MLP neurons of a small language model. Each row is named by its layer, matrix (gate and up: input weights) and neuron, and shows model dimensions 0-191. Each number is 500 + 25 x the weight over its row's rms, rounded and kept within 0 to 999. Numbers have three digits each. A neuron's up and down rows have the sign that makes its largest values positive.
After each neuron's rows, "fires on" lists the tokens most often at its 100 highest values on Wikipedia text that the model never trained on; "fires in" lists the words (lower case) most often at its 100 highest values on Wikipedia text that the model never trained on.

L4.gate99:487514476500507508507507510504514507509458512527466500512467514522494496506511491511505449491519496551489490492512512448494473502527496532493516465481499483556515518446482528521463506481518484545480486496485539505521511519517505484471442478524489473531471501512501496484532478519518517483502510513503460526518478527463513448481482473489491460452499470499544434482512553457496535489524509503512501528503461473499507539458488500491499477492536515503485484495449510464508505518486470543485468509515472462475463499500514482522493474516533487488510425546484542467499491540508497435
L4.up99:495499539487516437505500507512527487481519459515494505453507483520538494499453486479497460498524511477501530492483489492499438472479446515506492516523497523482487509497504533503483440471476515509514473552546507475504516504501493485466523502525457491497533518506495538513524474506504513475491532517476490512437506527504501460509441488533498491525465515562528487511470527479532501493508482511483504526515504517488482514493541495484488513501462500482503492513532466463515520493503503535479476536487472514497480477548520533439478525544486541470461498514510561513486543463466481472
fires on: "as", "on", "er", "en", "an"
fires in: "released", "release", "personal", "shanxi"

L4.gate982:507483547529462486481472556496544517520516481514481499524477537525522515521489499506477519463481486499501548503485530524473519522485505495528556488492517454488500530481559490485491508487486475451514505516548533500518537511471515503534519468468545525476496507482507501537493531490475463459549499439466519509525509490512500522466489545526537520505496506505490487509521506481499493480467491466505471548553502480497501431544491500494449473527510508480500484476458483507458500488496477503518508489559479475505517513523484468487500499544503510512533494483533459485505513507520468483
L4.up982:483491497495478497432524460489514532534502505475488527526453493524494492548515524499514482452508514503485475469455488498482487482499530467496540517516480496564530513510502488499510497496479511466468466539493553470540537471490513496488483494542451522511505499546537433471501557497469464469465513487481466473484507539489464502530474543498518489517487482512469536497516518490473468537501543446503465463493501517521506471484492502504496524486501524508497490516489493479494469496530463486518490471474501494480500527486483466484506545515470486490481525511449506524479520512507543475
fires on: "t", "is", " it"
fires in: "it", "this", "its"

L10.gate340:505486500527527519515503525512489525501511523495502513516507484479530535507471521494498501491500527478515469506447506499502519534468492463554507512502484491533557504496493468487519532518497496479504490490552496509524477539487524454507520460535506463499558504538486508488487478515505526503513506496471460502528518465479481527516492466506456503467497470501503460563528507474450517479504503509467497486561517480486475542513512497493511544489539518476500503445481469534483503486522513519501543491520565473493496507516467526503514511530551495507531487477539583527473503505474544485
L10.up340:457496522479531532508515505526508522486473505486491473476462525514539503481485505451512506489495480483476469503527495512504497536476488510509505530494474490539541526453473510490496522488470555507446524478490487425506468506484541479516522490543564462471521508508520473511509454488467523502511466481494511496538514531476491513507485505521495512509546496529528493528458479503501526481492530461475553500571487531523513508516470480515470529507492480482503508512500488525524493492525490511520516515560513525468485499469466514504531515469534436552509511521484529512528510484511533495
fires on: " and", " or", "ut", "an"
fires in: "and", "or", "but", "than"

L5.gate779:519496486496457542516498454557495505490468472541510468460490529531497502524564510488556486478551502474476494455505517492517468519517490523517505439487529513492538505471489502484473507479474489513511465487450516540476545515491517482479469465491519498463475476493513544485468496526499491505506499510490477532536534480486487494497502539500486488506506535481509498492522507515499507503508475466504476481510477507522441520516492488488481489514504478534461526530497541471495504458511541554462493524509490442514505516442492530536468519514514459478521491489500466461519478476485507460
L5.up779:536538497547476504505501506508533520491501489509542506496496512493467518523538509468457507478526510492419518509529493500501579493473525517462494484495501517483546510476549495505476482481508503445532534471472517490538490553486482495498484548466480471485548499484516484513471514484491481528482540504499468514524472511465485535496491531490536520466505497491470502513460562475525509496495445514500538500495489503483480508482511499479487481533534518481497525500507518550514494490513525501491487448501561519502461483478481511527500529484484497485490485462474480461538503519520461531
fires on: "ing", "ly", " of", "ate", "ow", "y"
fires in: "following", "of", "early", "only", "party"

L10.gate991:514514484470506534512476483486518522503483487529443543496509485458494551557508493497459483460442535517543482503435494502464494521477506515463479535523504497463482511496491490528480520518504523489524484502487465459485526505501475523538516494490502501529479550499554515510495506520516459491464523486506468524527513443487471472523484543489514518509499517499549503507503437492477528525502531512490457480487522488474523465522504475459478498470482486496513532505483537475472493524472506462474450465501506467483550509544514512510506453503483516484479495492522509510471492466500485512
L10.up991:504516521498442512540496484457459495492492484515488508520534505503509530526534481530517491494533499520486472525522507507545476450501528495497494490484513474458469527488500494548505550520509509532519532475474514518489494534504493515534493493495489523473505553481502495464499478484543497505535492495510515468504500488502476469487510485500493526519474473497554517450481567551553535471514476512476462485496449524536503516542504494510494514477520511459459475433507516509499506446467491481495514517481455490517492449505547494514486481506485512505495494453499541482491464537461490519
fires on: "her", "he", "at", " his", "er", "or"
fires in: "her", "she", "his", "later", "scheduled"

L4.gate445:442491475508525487499523450510509505498513495494492495497487512522490495558500534521461520424509491523480517509509512530488517490513526504501515507464529483477494526507487491487494519541528507471490459514453460521487524495529507493528493486493485489524418532498512501528490456516467544484542525508480495477491510498530430545515565492487508510517525495507482493548467478522525479482492487468464515493484499499466519502503460540509507494486508525473519485474528480490511473465481483499455500497506462532472505512475535455474497518477450490481516473506518523500560464509475542517
L4.up445:475481485517482478482483534528453527503493498522450482497526533541491548530513534453519479500488506483536519482497427505519534471560512496467509491506502495520504487512500521492448488494525513545521489532483499489458488476480551510485470503506514489459474495443523451488508510550499523504500493495487469480502467504504466460509520458487516513492505498499552518467549508524523499491526503476526525499518517501526457479493502493536500494498454519491489492485510469450516460484498493484555520515514495541485511482489454514545511467471492482521493516538504531517456497483527520456
fires on: "n", "her"
fires in: "northern", "southern", "modern", "known", "western", "brown"

L4.gate818:555486481506489524471475460496464511500529511503534494491517527500462475546490509514515495487543515443482479467513447467476499523489446484516473481513506487513459497497519479523509526512533484538550524476518489519539499516505448526521518489470498456498529504502542510505538483510538519508525518458461490530478481461486492500507511481494482552506533487521487553509495467470536530471499542528506540558530490493472519464496512521488468533490472493486492508533529525519477529509538494480486470480518561493526493489509513459479513489526517546523512507483495537516499483478479479510
L4.up818:490493499511500502492482526511508518510471517509507538486557520457506516495514493508504498485520524484473491482461503476468506527504488485507462517510518492463501449452503496529515517496494513506500469536492476485457474533506527526505529560543526489491517470478482527460474525540503487500519525520497519504468450465488506501491548476540521496508509516486512504491518460486472496502488445483532513486470496513520470478502495540506437478549477484532500494454542515493505447497511541524563493514505489507445488517528519491548514481502523505504508478508450534515488507524491579547
fires on: "s", "ing", "w", "ed", "ent"
fires in: "its", "between", "during", "having", "gained"

L6.gate641:528485528474461460478547509491496541508471508532494516497482494510510521519500497517495482496487527507521466515517456515476466448545499456496503532502452499513529496469508508534507495505470532490524480515564526463478525496522513493524507495486484490521511518548536503553527497486481471484498516503487521495491507519465530523458449505496464509506435504487492507520486498477496504476531517516460447502514522476482526460530511532487504492472523498568483497478502518497517495510526470502467542447512567483454534514499532500513530493491503492458554498508490526537497515544502527486
L6.up641:497520528466531476515447547522563504493542480498507451445505459461483540470525522525517520515482493515474438495498514528466482524482477420550495484548507509469537551524472507525520521494490492514497487502498489498510495471487493537487514492522500487455476511505519505455461537519493481524486502499499481516493507513522491498532531484445489526419521511475505469499463521479518517473465500483512461515494503500483517468514536475513477497481523480477523520471510521494503490496496507485495536491507517508500497496471487472472532542524464476517519488486502515551473513499480521486
fires on: "is", "at"
fires in: "this", "later"

L4.gate563:466524523532523479497534538488563502528477490512530514489465464506470472505478495501514495494537522486560487488508530502529464488531487489494519503452491522466491483461485470504549501533509466500448497520493511510515497455477473529474519433466510491517453474526480481518496529532561505479479550469518527458521506487522512520473525491519497523486525488508514500524532499523497486510504504494475467500523467475467509519461564529514499469451502470516518461508512508574503492504461458516536517544510495518506521476488503520492463493495503495467517470493515503490509497511479491515
L4.up563:514512519562472458468453504535522536502463520505527465511510530517476501496506525494510495472473506468494537510490493537439524531467476506511503539504511509503509497494474496494486498524515476531461507487477470479487475531474499468493488478498504475501456525449507487497500528542504519508450444530500505522491470493480443502523473539492504492525511515525473446468546482525497508520526488477460474530523468515527512549511543449520517482535502483448529505503481514523480504439524507507482495549506501520502515483470452475494503516472522495467510526506498477489487500498457499464
fires on: "t", "ial", "ly", "il"
fires in: "court", "social", "early", "district", "council", "software"

L9.gate681:447509534495499476478506509486497472543495516528520505472497502515496513531511448500462541475506528512527454553503503554476486438478496479474501498444477504474506525515477465504520517499517489564502499493503549493544518535476541464523503453483503493472478557536512501537491516513514508525507479518479511500540548500439480496486524524486458506485428519480530498487541479510538494521525539472473464451490542512462486487520489481483501471507506480509489482482474498484508500479477484490483473491472509529510483476512522504498463499522477502518514522522515485482475505485504510465
L9.up681:465444487489450522504501519513462542557481514487529489479515508483477504526545493491507520446493444500515478479487480471532480505479503475514475531485501510499495510488501524486469500471486451508487490463517472504482495531495537522502546459531480489551475567536533514515492484483544491496525528493475501504524477526497477477505494457516491521479490498530531491512482498446500563476507533528471516490487470512508513527566476510479503502503518512479500521510519531529522493488499483454434523479495484521458514487452514508479516506466490497517520501519467440490467495491497486513
fires on: "her", "he", "im", " he", "ed", " his"
fires in: "her", "she", "him", "he", "died", "his"

L6.gate787:536516513496534514526495505479477489484499480507512508541496536497513483510454510508472514517522476529474557471503494443528470487466516478465459471504513486496478530474492529502458463499495502497451493526544528518497520491529469486513500528513455503478498534476527481437476499526481526496499528466491523504482472504505499504553465535516478463522514525481521529537484466511511525514480530482491506506468469522495549495546501516447476511458473514523481456510525528516514488502495510479440527482510560474503474520484499512496518540518483507443547532463484528511482511495501487494
L6.up787:509543502509516503471522511480481519505483471515508463505490463517469467480466473562458519469510503491508521522515487518540478518531505515512560509461482477456469476501476471494524439510492467495463494499559456514499508464472520468489464520469495512496554497471522501493490453500467480509498463480517489499496479503501498498487498505465551495515503475452512437500494451513496510545503523470460523549496498506461494506477535489468486502516506513486521503511513493453456505496514494531481555508500499496445483497454498491498519503502520540480495506487463495547512529471531499522
fires on: "ou"
fires in: "house", "through", "groups", "group", "houses", "throughout"

L5.gate308:529468485458499510530482473491480523518519492534459474518486480538523513522535456525489502537469490465509524481504548515472495522488513498499503500514514526543449444491484551499539500539457518524463526484535514519497491472485501491501490462482482492495478531523506519516468500487450477509500485512447510504486500518487522531511476504492504550537510477541531536539583512498501462489482525530479502518499471513499526484484509521518495548525500487464480431479525507486519531488504514517497470516512493494501523502534531523514559480491533505471514465513479533518476531512496533482
L5.up308:540491491535550500538471522465470515493539497554465475526493505479498487505480495500530518476476502469529543483514490506461477527438495497508451486510484515496482520496488524484493461527505500546472496530526496495534499511529480489454511515494492464472532474550487546523479512450495511537513497485504530549509462475478491513541489531483465522505560528526506488486486506519491503487505515503502510462538507522508499482499485503457537523561506461464534511498516516539515488522518488495469447464507481500507473519488521501497451572515451497502479489483499511503490472487487506523
fires on: "ic", "ent", " and", "ion", "i"
fires in: "music", "and", "television", "musical"

L5.gate468:510481452510468484518493475479490504501517538536506565488472485492498494518485511521557529490500494516494505476544493469515480457516490486444456503502543503473525462528505509481481486471504518503528508501538502490494479534486532509503479484444545513517462481513479441484503478513548471473526530464448521536477500491496514528483464479495480497521472489487465517516549536480481493498490453503557470495472459487480496511474505485523545487484516512517472534498545458494478480498515485496503520452500469467515522485505485469524499543495493519509533482494495441503484539510535497485
L5.up468:514490513536459486468494505517506486480503467494495472478551464486499494461479536469467556513507509547514525529467443521508498458505522452509509513479509537466519518518517481514483514468526490515537486433470506550505512507506510567527540503475469491491510501501511483470527526524499504518527489540462471505527512508543504535495519508567442492482458469492511516497459494473490500513485498475473478514534533490485500498540510466500479476509528474488472523501491528512555493545545468474492499466534513477538508447501502516513485488491508495505495511496489517511493507479486496466
fires on: "is", "d", "ame", "t", "e", " that"
fires in: "this", "third", "same", "that", "total", "second"

L5.gate662:499526492511445532452544516474515520520471506510480481519540493497470508506523472502523528553512477427516511539511533490474486512530516472512477493473512557527516502487508459492477499499448511484501505484485513538492470524503513508487487480508512468487498516517512490513480530514522533543531483485480467487483559520483489476488478496515540462533477471532548473547516512493458528485494512546513507461502464475525480468524478553555493483477499516517514488492525472481517521554502509515497484555514494514471480496505543514511508506459460517507481488502487464515492551513508527503
L5.up662:491470461499473458495487478523495497507502500523463508510495515489478526482457508503471495516534484456540519449484532507528477501506477554501494523483532489519456463495501522529497494456524532505499454533549474499483516511531490460508507496467488493497509525476533518545526499539505474541458496516490467464480531500489482534497485509534536432487525520475496509522500489485494484517474478527526458456524470485529521519506471546553489526480499486514502533493459482516549496508500522542510527455484534483509506483490512463505465491509472494524504499545517503460553494508455508493
fires on: "ation", "an", "a", "ain", "er", "is"
fires in: "population", "tempera", "than", "television", "mountains", "baseball"

L5.gate87:470539552517456510512522500495505465515432530484506511499529527514476512451484483515576475512529499489523485503536492518528500476482549479535501464495478468503514462525482548492491509473519499495522501502467500543484542492474494502476475474499504502503522470523487496520494498487573472493525511491454523489538479485522508518506502533499460495487470505487562518522474487530520490504487500529475490520455519478502463529488501516499525515477493530498491498498529527509524505508506542488482518550534503480508472458503506502500504495473492509520506505494417470503551522531447475467
L5.up87:520526470476483515547477496500515509510498495486481534517531510520487514494473462502532465464510487485485537495501478513541528478522514499484497453526524513452524532511502500508510485570465474524540495490471483511489507538506506524476493494481455545559485520518497476524471499490513522552495461525482508551518529513510465498489473472549566517504488486505505475514478500495477516498474510491508512473481503513551492556486529467488474455513522458489509501492491468494491447527498499491516494480478452474534446441520491515482472525481495472526473479491494467536510509495461509526
fires on: "e", "ly", "y", "ber", "ro", "ate"
fires in: "june", "early", "october", "every", "europe", "european"

L3.gate597:511523494407511525476495520500517457511494509534499493496526496517528515491513465504477498527460470469463505505510541481505477544464523530492497479479527528510475500510533488507534494474432488468485551473513519499502475514482511479490476515472459534520536526490496468484498499583495482516551479501531522496535464475480485521474498523526490566502473541535479521509518465543518516495467511512531488503495515487485454472545530489490474482493539484477486489471522498520514524497475515480478535499456526528512484517487468539498499515526503479494503489519484495497546520511477493483
L3.up597:450483493528519505498474478513521530463505504514483496541538472524494514495480530507543533511491534507520498496608505550475524547482509487538506497483477521478510495500519482540531537503519516499509551536523505523506472505487513500518468551494517539461520505515491512512465502510525525478513477484503468545456489558493530491493526515508544479510492510505519498531447541493472486505462499489498526505488499532493514499545495463482535493505507483474484519515500501484478510509508490446471474478491539477503487513467508559500560513501443472503526490526484465490490481502480501510
fires on: "ary", " was", "ar", "z", " were"
fires in: "february", "january", "was", "regular", "were", "are"

L6.gate696:525492506511488521500541470509517530478503524490555480484540540576495488525464513523476482500538473495491554481497514471524532577507475473481498507510499505524525493524490481493495527531512498465452475491472492501504533484517483486493527522487509468478497470498533505492510505477503498538498500520486494502517498536492495488552472500508502495488516465502553502519520482495464447485523502528499488460487530497475489506539467510547525516508533508482514553488480485459525517523487483505503474479508525485461480489509530495492501430491447491459562502457486514479494512444476546503
L6.up696:484494534514524471490515500499487465466504488493513478512522508509517493500462484528494489474487510443484478467477495519468546504471501498486494462487498495477542521485454479485505469505495494550503474492506514510496518474524470472468554541489463469463525494509520471463525507517547485492559500515504483479447472465492461509462516476462491504542536513513478527534521539517510452523483505493486501533494520518518456516517477557461500527482462504564507503479496491494522501516514530485469484474499474475469459534506537466482532532525524534531506489519508515494508471539501524545
fires on: "en", "d", "t", "ed", "ing"
fires in: "between", "built", "building", "buildings", "notable", "during"

L6.gate179:538536492552485458461481492549433510493471503491461509482500513520489479480465494548502499510469504527520488548550529529497489490545445531505529484426510501530490546538482486490487518473463488493554502542512515535488479516479526502494478487475532469512484515525493474517488529538498527489551482540490502506483505504503480542482494497504546467486476545517519485470499497488505510478463497448520483494492532525470475517516520512508521505546492469487519529473503530491536495516469525472502513482506491532500510480484529473477503493520532494524510518539522507549523503528509502498
L6.up179:466524482512466522462507506483530542527514527500477508510497505507460480505461488494496514521472482522476472430571532527446520501484479521510494449496498501506461505475473516507528507526480526508517531485534527485531522518501490472504486506504504461517488567536486491579528522510519483499491485465528458474515500508478500529512504475497500519519510533550492502442492475467525518521508502470450538499464497481530464484531532470515514510496474507496487492475491468502512533478540487543467527535519476508499529482484519515516519504523486500480487508469518561514511480492516505533
fires on: "en", "ly", "ot", "ow", "y", "ated"
fires in: "been", "not", "often", "originally", "designated"

L4.gate556:465480480502479454522471516533492477520520468453525523500486506463463477467499521488482518532483478522494456538454458535562492510487462483466479495479491503495497504515520515492518500485479506516463474521503529533514542523496468480465469490519473454512578498547473480508499522479510534505506502483499471494519501446494534508525471468496489461473490534524518492485546481520536510511496520460491478496482492532518534499525494458521467502477492473467519505494551484535449486463482513537525466509473490470484516514516516511483485487463509511508478465507452474491500523532522507504
L4.up556:482552526533478483506500496519531491495507503452514463497440507497493555470522475481473533542462545491541483465486514492546492533473496506494499539529508506508465451484488507465504454493458470480464512534478521515503512536551501476524486479486489459493495510480477500536519512526531489510509501505497487460504502487510534534514455530491494512543533487525460435499497464480479499468508468482512505520496480515520509515512515517535482503483500511535502475457479522542502461488537486514467514492529480523492500504483436490506500462483472544516490496513533485503507502486518533442
fires on: "e", "ly", "il", "t", "ial", "un"
fires in: "june", "july", "april"

L9.gate94:452552516490542492466496502503459478549460515500529477536494521524466483476495506495514540576514502537498488542510524499483496488492492482515482475480501513501451531511516515498486483473538477490466488485498464529491521499522516500532511532499437524541507555499518453495501487490471517527480478492490496482537537449481475489451528492490490507536515487510483500496521466482506479551512514508515539515512448505470506502514488529477485505478562495506516502527489508501491514521469479469476521491499492505470486540497493504505476547484526486550442503504480488492501488469485425515
L9.up94:473532458514463564525550465465480487543535500519470474484486496479532485507505470467503543444517476479498493509459490459491493514492511509509494501528475546437491529533463507489505533467489513486496529503509471506507518497468535480531557481503500469528490519493497550525496487523470481551493542509483476491456488479463477493514499516494485497491504504504506532497489506544489499460478532501514483473504522505488510491504491468513493532542541488435523504495470478513489489541454528474507499467523513521469474488483486507476481510478513475535530459524495488520498471535527526458
fires on: "im", " it", "her", "m", "ort"
fires in: "him", "its", "her", "them", "himself", "it"

L4.gate185:454488543472513467480525504524469509509451475501485517474504555518510462522448517528443497526480491514464473514498533516483528494480488438501508487527494488482516473473498475514516521477517487497482471494530507531510571531487482482506512500481490545476474566461504445510493518537521525540503470487515499506494468509477506489501487483497484489494503471488496533487502469518473496496493563474502516526500484456513504514484535497473566516463505525505455473481512483517521502498468478487523546512511509498446470466471479529568511517498498513507513476526509498499532515515498488527
L4.up185:565507502492478523494488530477515480520509483492544486541446513485485505476433518520450506470489477464491478502476500498468487494486467469504509497459495519485526468498504497530495445465491455502478491522463517492493534479497443541510516530519476482494509477481515505542507488516538496519507468492483491480512493523473472523528471508492525475479502525477505544490467493480541484485453551493488506524523523499546528532461464511468500488491536490501527484474537497479474541491515482519510465489491536463546485488503496466469505517501485539503501501477534491515480453564539519498
fires on: "ou", "ation"
fires in: "through", "group", "about", "groups", "throughout"

L9.gate1000:514481537528481503479509463473515483508461535468504478461498505540512481496503509496573481517506476485456502487543501529519431482495475505510537453511486475507473496528519471500513504542490483487523441539517518505528522488509506509483528481500518475456482485506511435501498478509516483481523488479478504436498551482517473512499483468486456477544517481492513500502534540515489501518531475519495507472506522480490525465502469530510568494479548504484549520512451495496472472508478525488528485469486503505495511462493520508478490525512532515487507483486473506504437523492515514449
L9.up1000:530484511470496496501517526484488479544508533473508461514529530528482484518501528482477497491497464502505505462496503455537510528508459455490517504496492434501489503528504473498527483501486440474554452499531530508499520475514492502490472540504471477509450476489481493481525500474538467479529514518466460519501532523484533505500493517523494433495513460522471540494491509471449504498490465433490480507496464473482493481520521490481504549512504502470500506441461538509476484486547552493494519499546466488531511492508522485498516494521480529478487493488511476480516490455528502533
fires on: "ed", "en", "h", "t", " that"
fires in: "between", "both", "about", "throughout", "that"

L9.gate538:499541518490478514513493449505501488528556475529491483486463451502520541512477529489515477513476499481502515473449502561532531486505488504528522510499493539512518490515472514530476516516465534461472492521506517489501496471457500500500435502486495536520505547473481517520460502527457499530487522499496459532533511536511471494509509490506445488474545452495505499527495472517473475536550530504498539491524502542493505483478427505517515549508524536499516500520559471485494504483497504515490461469478538477529483479479501543482539490513502498526514502515487505524517483524520481505
L9.up538:476465475513479490499515489493492455503537486480489513516433506483531494491508478507562507453512481461502516515500503524529522482463471530455516468468449569524477500491507547492464522468517520499500523485545500491483479499489519485482498525467548496508496544509472540539519522466520501503506483497492509532557511519537459528520489506527479508498519517542524479491503496508561521476493492520514499528506488504471522497468463531504500521491520497492517490456484495495454530498468469504480557497511529508476486514535501491497514492436505503541489439495522524540506520504510524517
fires on: " and"
fires in: "and"

L5.gate299:540543441503492514499488521505504555520520502498481481473522544513486522527521507515476493509493500500476453527541549486505499541508530494462525479485497501531528532469496526495493496510513480481476500470579547464515487481531488519512494454509458478519515520521508497502516482494466511488513510505497507526504507529508500520514474523475517514527529459495504521544485540485534491471576458493489512515487515502480520501530560484486466472510475567455535498500490497548505466548507524506525481481522490514500530489563518523483548497482492510531520498486492473496500516501526494474
L5.up299:538513476458467511537502494501547564502488482493466498500500509543516476529535469502548472508480505517503471519472518483461494510488472530500518503453463515499438519495527513462519512468473502502516497514530529538459461515497513519467531499503426521535536505514510490518517496522491440523508527503519501473518501495468475521479473497490471487527516542503531466510479504474481516509507485492494473458498522453477536480511513513479505489544468476522516517468458519518519471487529442519482504516481452501521464500506506514499465515502507463527482474511495527450475483486538495477
fires on: "us", "on", "as", "is"
fires in: "used", "using", "use", "personal", "reasons", "yasui"

L6.gate203:522521487490509480484471499523529461525512501457498493484489540523461525494514520481480504464506499506539493500533517503505549516519492526507522502494486491490541499499524533518556488531486541516550516494511514502525502530450492443490508496469508497519497564507496522500509467517485492547459482475428484542527549480495491494494519543463497520477447523517497472513510487469480475516494497529509453528509505474554545514525503461493553503481425491473496512481504499486459492508523500463524480507488468467501515513494504468494529524510554520511536494475507466500495511514471480501
L6.up203:513467506516504485462508532484535560499525497506496503480501503531501562504485504489487495486488533510523494509571534521455462521511499458514557519503515464478482500507473528530548477522552469532531483520478519500511465515501518472498507522482493508517496533522487525549532516524497485516480459506453503510536495505481508506531474535487482491486518506472527498469569453456472480502492483510490510515545488538517523467527503466480502464511463523463487512464527528542470528506510505514526512544518483465476459493465512499491504509514506533510471526449503491515492477498485526486
fires on: "ly", "o", "ost", "ot", "y", "ed"
fires in: "also", "not", "most", "considered", "very", "originally"

L3.gate205:502508492512515508542485523475537474491521509517508491467539498484494539503510497476497538454455499511529492520474493508505419477525481473528491527509442501487565514506482481534546511508472493497503498487478495516503451525512477503521498503471447526524526519496493494504524489585501470488535494491509499533480485478494516485541498492474505508468499502518461472535501492464507486520475478514476494534497527477511532524471501468478512497474532514480533513526511551489507456495490507496454513562479471519543467483516466503508518463472508508514472502502533467492506497518532566468
L3.up205:478509556494536514553461470504497514500508501521525552518526511498490496446559513502474535533512479484498508465523508503525509490515510513510502465554474501513519492469511473519568500473470493499527542534503473528492467575499523510522473524479501511493474505537507469527523483509527492527484546478488533478523481477506512446506509481478473491491510492493498514468518533491497526465501538493532544494502467473523523481455450483528506468493520503488525484549476525496464502556497536482480474464522520496514498483497513462543515496493509517482467464528494503481511531490520529488
fires on: "s", "es", "l", "it", "im", "id"
fires in: "its", "established", "institution", "institutions", "james"

L5.gate34:563477492499479487500525534507510507511489496486520524468529483551510484547451518482455506465479506524482520485551549490507518498504515499467516470496500494531484476501453518502466486522505460517531464510496508472458497534481499498526486528496490493547523486501501511475507508504516508489483475472504517515479500507524563510466513502537484537490435537499534508509537492460551527454504523493517526515526453512472475474512532500483493460470465482495451500467509511506543550487511507469495491518507550507512456481469477504505471522446521490475504483489513532518518474483475492456
L5.up34:513497490507525501479495544497521512483499489491467501484507537503464533542483463518484498500507515519487471446523493450478518497500530547530487436471517500479465505486511538496492487487520499495486532471507472544486514465501496524541473525521538544514454496512487495515492542493493511461558493486491495516499461498503542481505504492497536523506459504471505510482544521475505488461522554487543499512488512514526523480532489535515530498531489490494449455509486491481528518520497470456524514491562517470495511484430492480480506480504516464473507468492471508543482486487468503434
fires on: " were", " was", "ers", "s"
fires in: "were", "was"

L6.gate620:563471472517501499548454495480524471458487533482529465561513526461482486470477477496479521506513506527531512470480480542512498477471516505522492521498484500531482497510511477529472551534440484498483505570444511501501521461453515498484456474492519515480490527474486477481508483474499514515536503529475493476510489560523528514495529518468504495505500474503489490476477468524484475485499503518474524509468500544522526536528458482510495542486509502494464482502500497522532495508467534520502490523489485454481508484501486462546508478504536500450503501498509488483513506563523533485
L6.up620:482525520507517491536490507499493534480485465561469480532500529491472497552477484470540484503488500489507514499491454517464460469499491501497522555454495480527483480540514515476500484489470506448501533538496519449489513506493486511446522491486484505462484483509493480475485505482479493504521524472526516459433506484553475481466517494489494464515551481541537514456513529505507474495511516486474523517459480458497478495463488502479486514480468513518526501463505507507471501507498489468500521518453500523506469504574516485534467518505551455474492530502511466480490479484492507462
fires on: "n", "al", " and", " to", "ive", "ist"
fires in: "and", "southern", "northern", "to", "western", "national"

L5.gate597:525464453506473502483476455506498516520496529537476517480466488464506477539502538496512533485436476508528501497514446538493502453476466474537502499491515471481519488504541487482538481504522506488501464436505481494521501503486517529490475472481527503508473554517489500495534532482479522453502486482495491549478484523469503529493495542469532514482504506472459499536517491494503474501507524489488469532513503434546516468541519491508471495496476495481466495460466498492495483486497528510507544483514474489495521518535551473485466533469524506480526481497458457493462492488523480463
L5.up597:512499505517524477461536491468502501491505505519543453517468472482467447500562549506544501492519488501493464498527443503489500510475522478484559489508495506521558479494517535491524512477493486531503505535480511534505501522505546552499454491493472507487496542509526490490486538472493495539507474499471523523506479508483467498499512559494489508465500463470527500508544551513498498496492491524535468487541540485462505468587520527520494470489502478483467499474501497486517508481464485535504526465473498478511471521514533457515521508542509464500507479532486492501515509511499517488
fires on: "is", "t"
fires in: "this", "it", "its"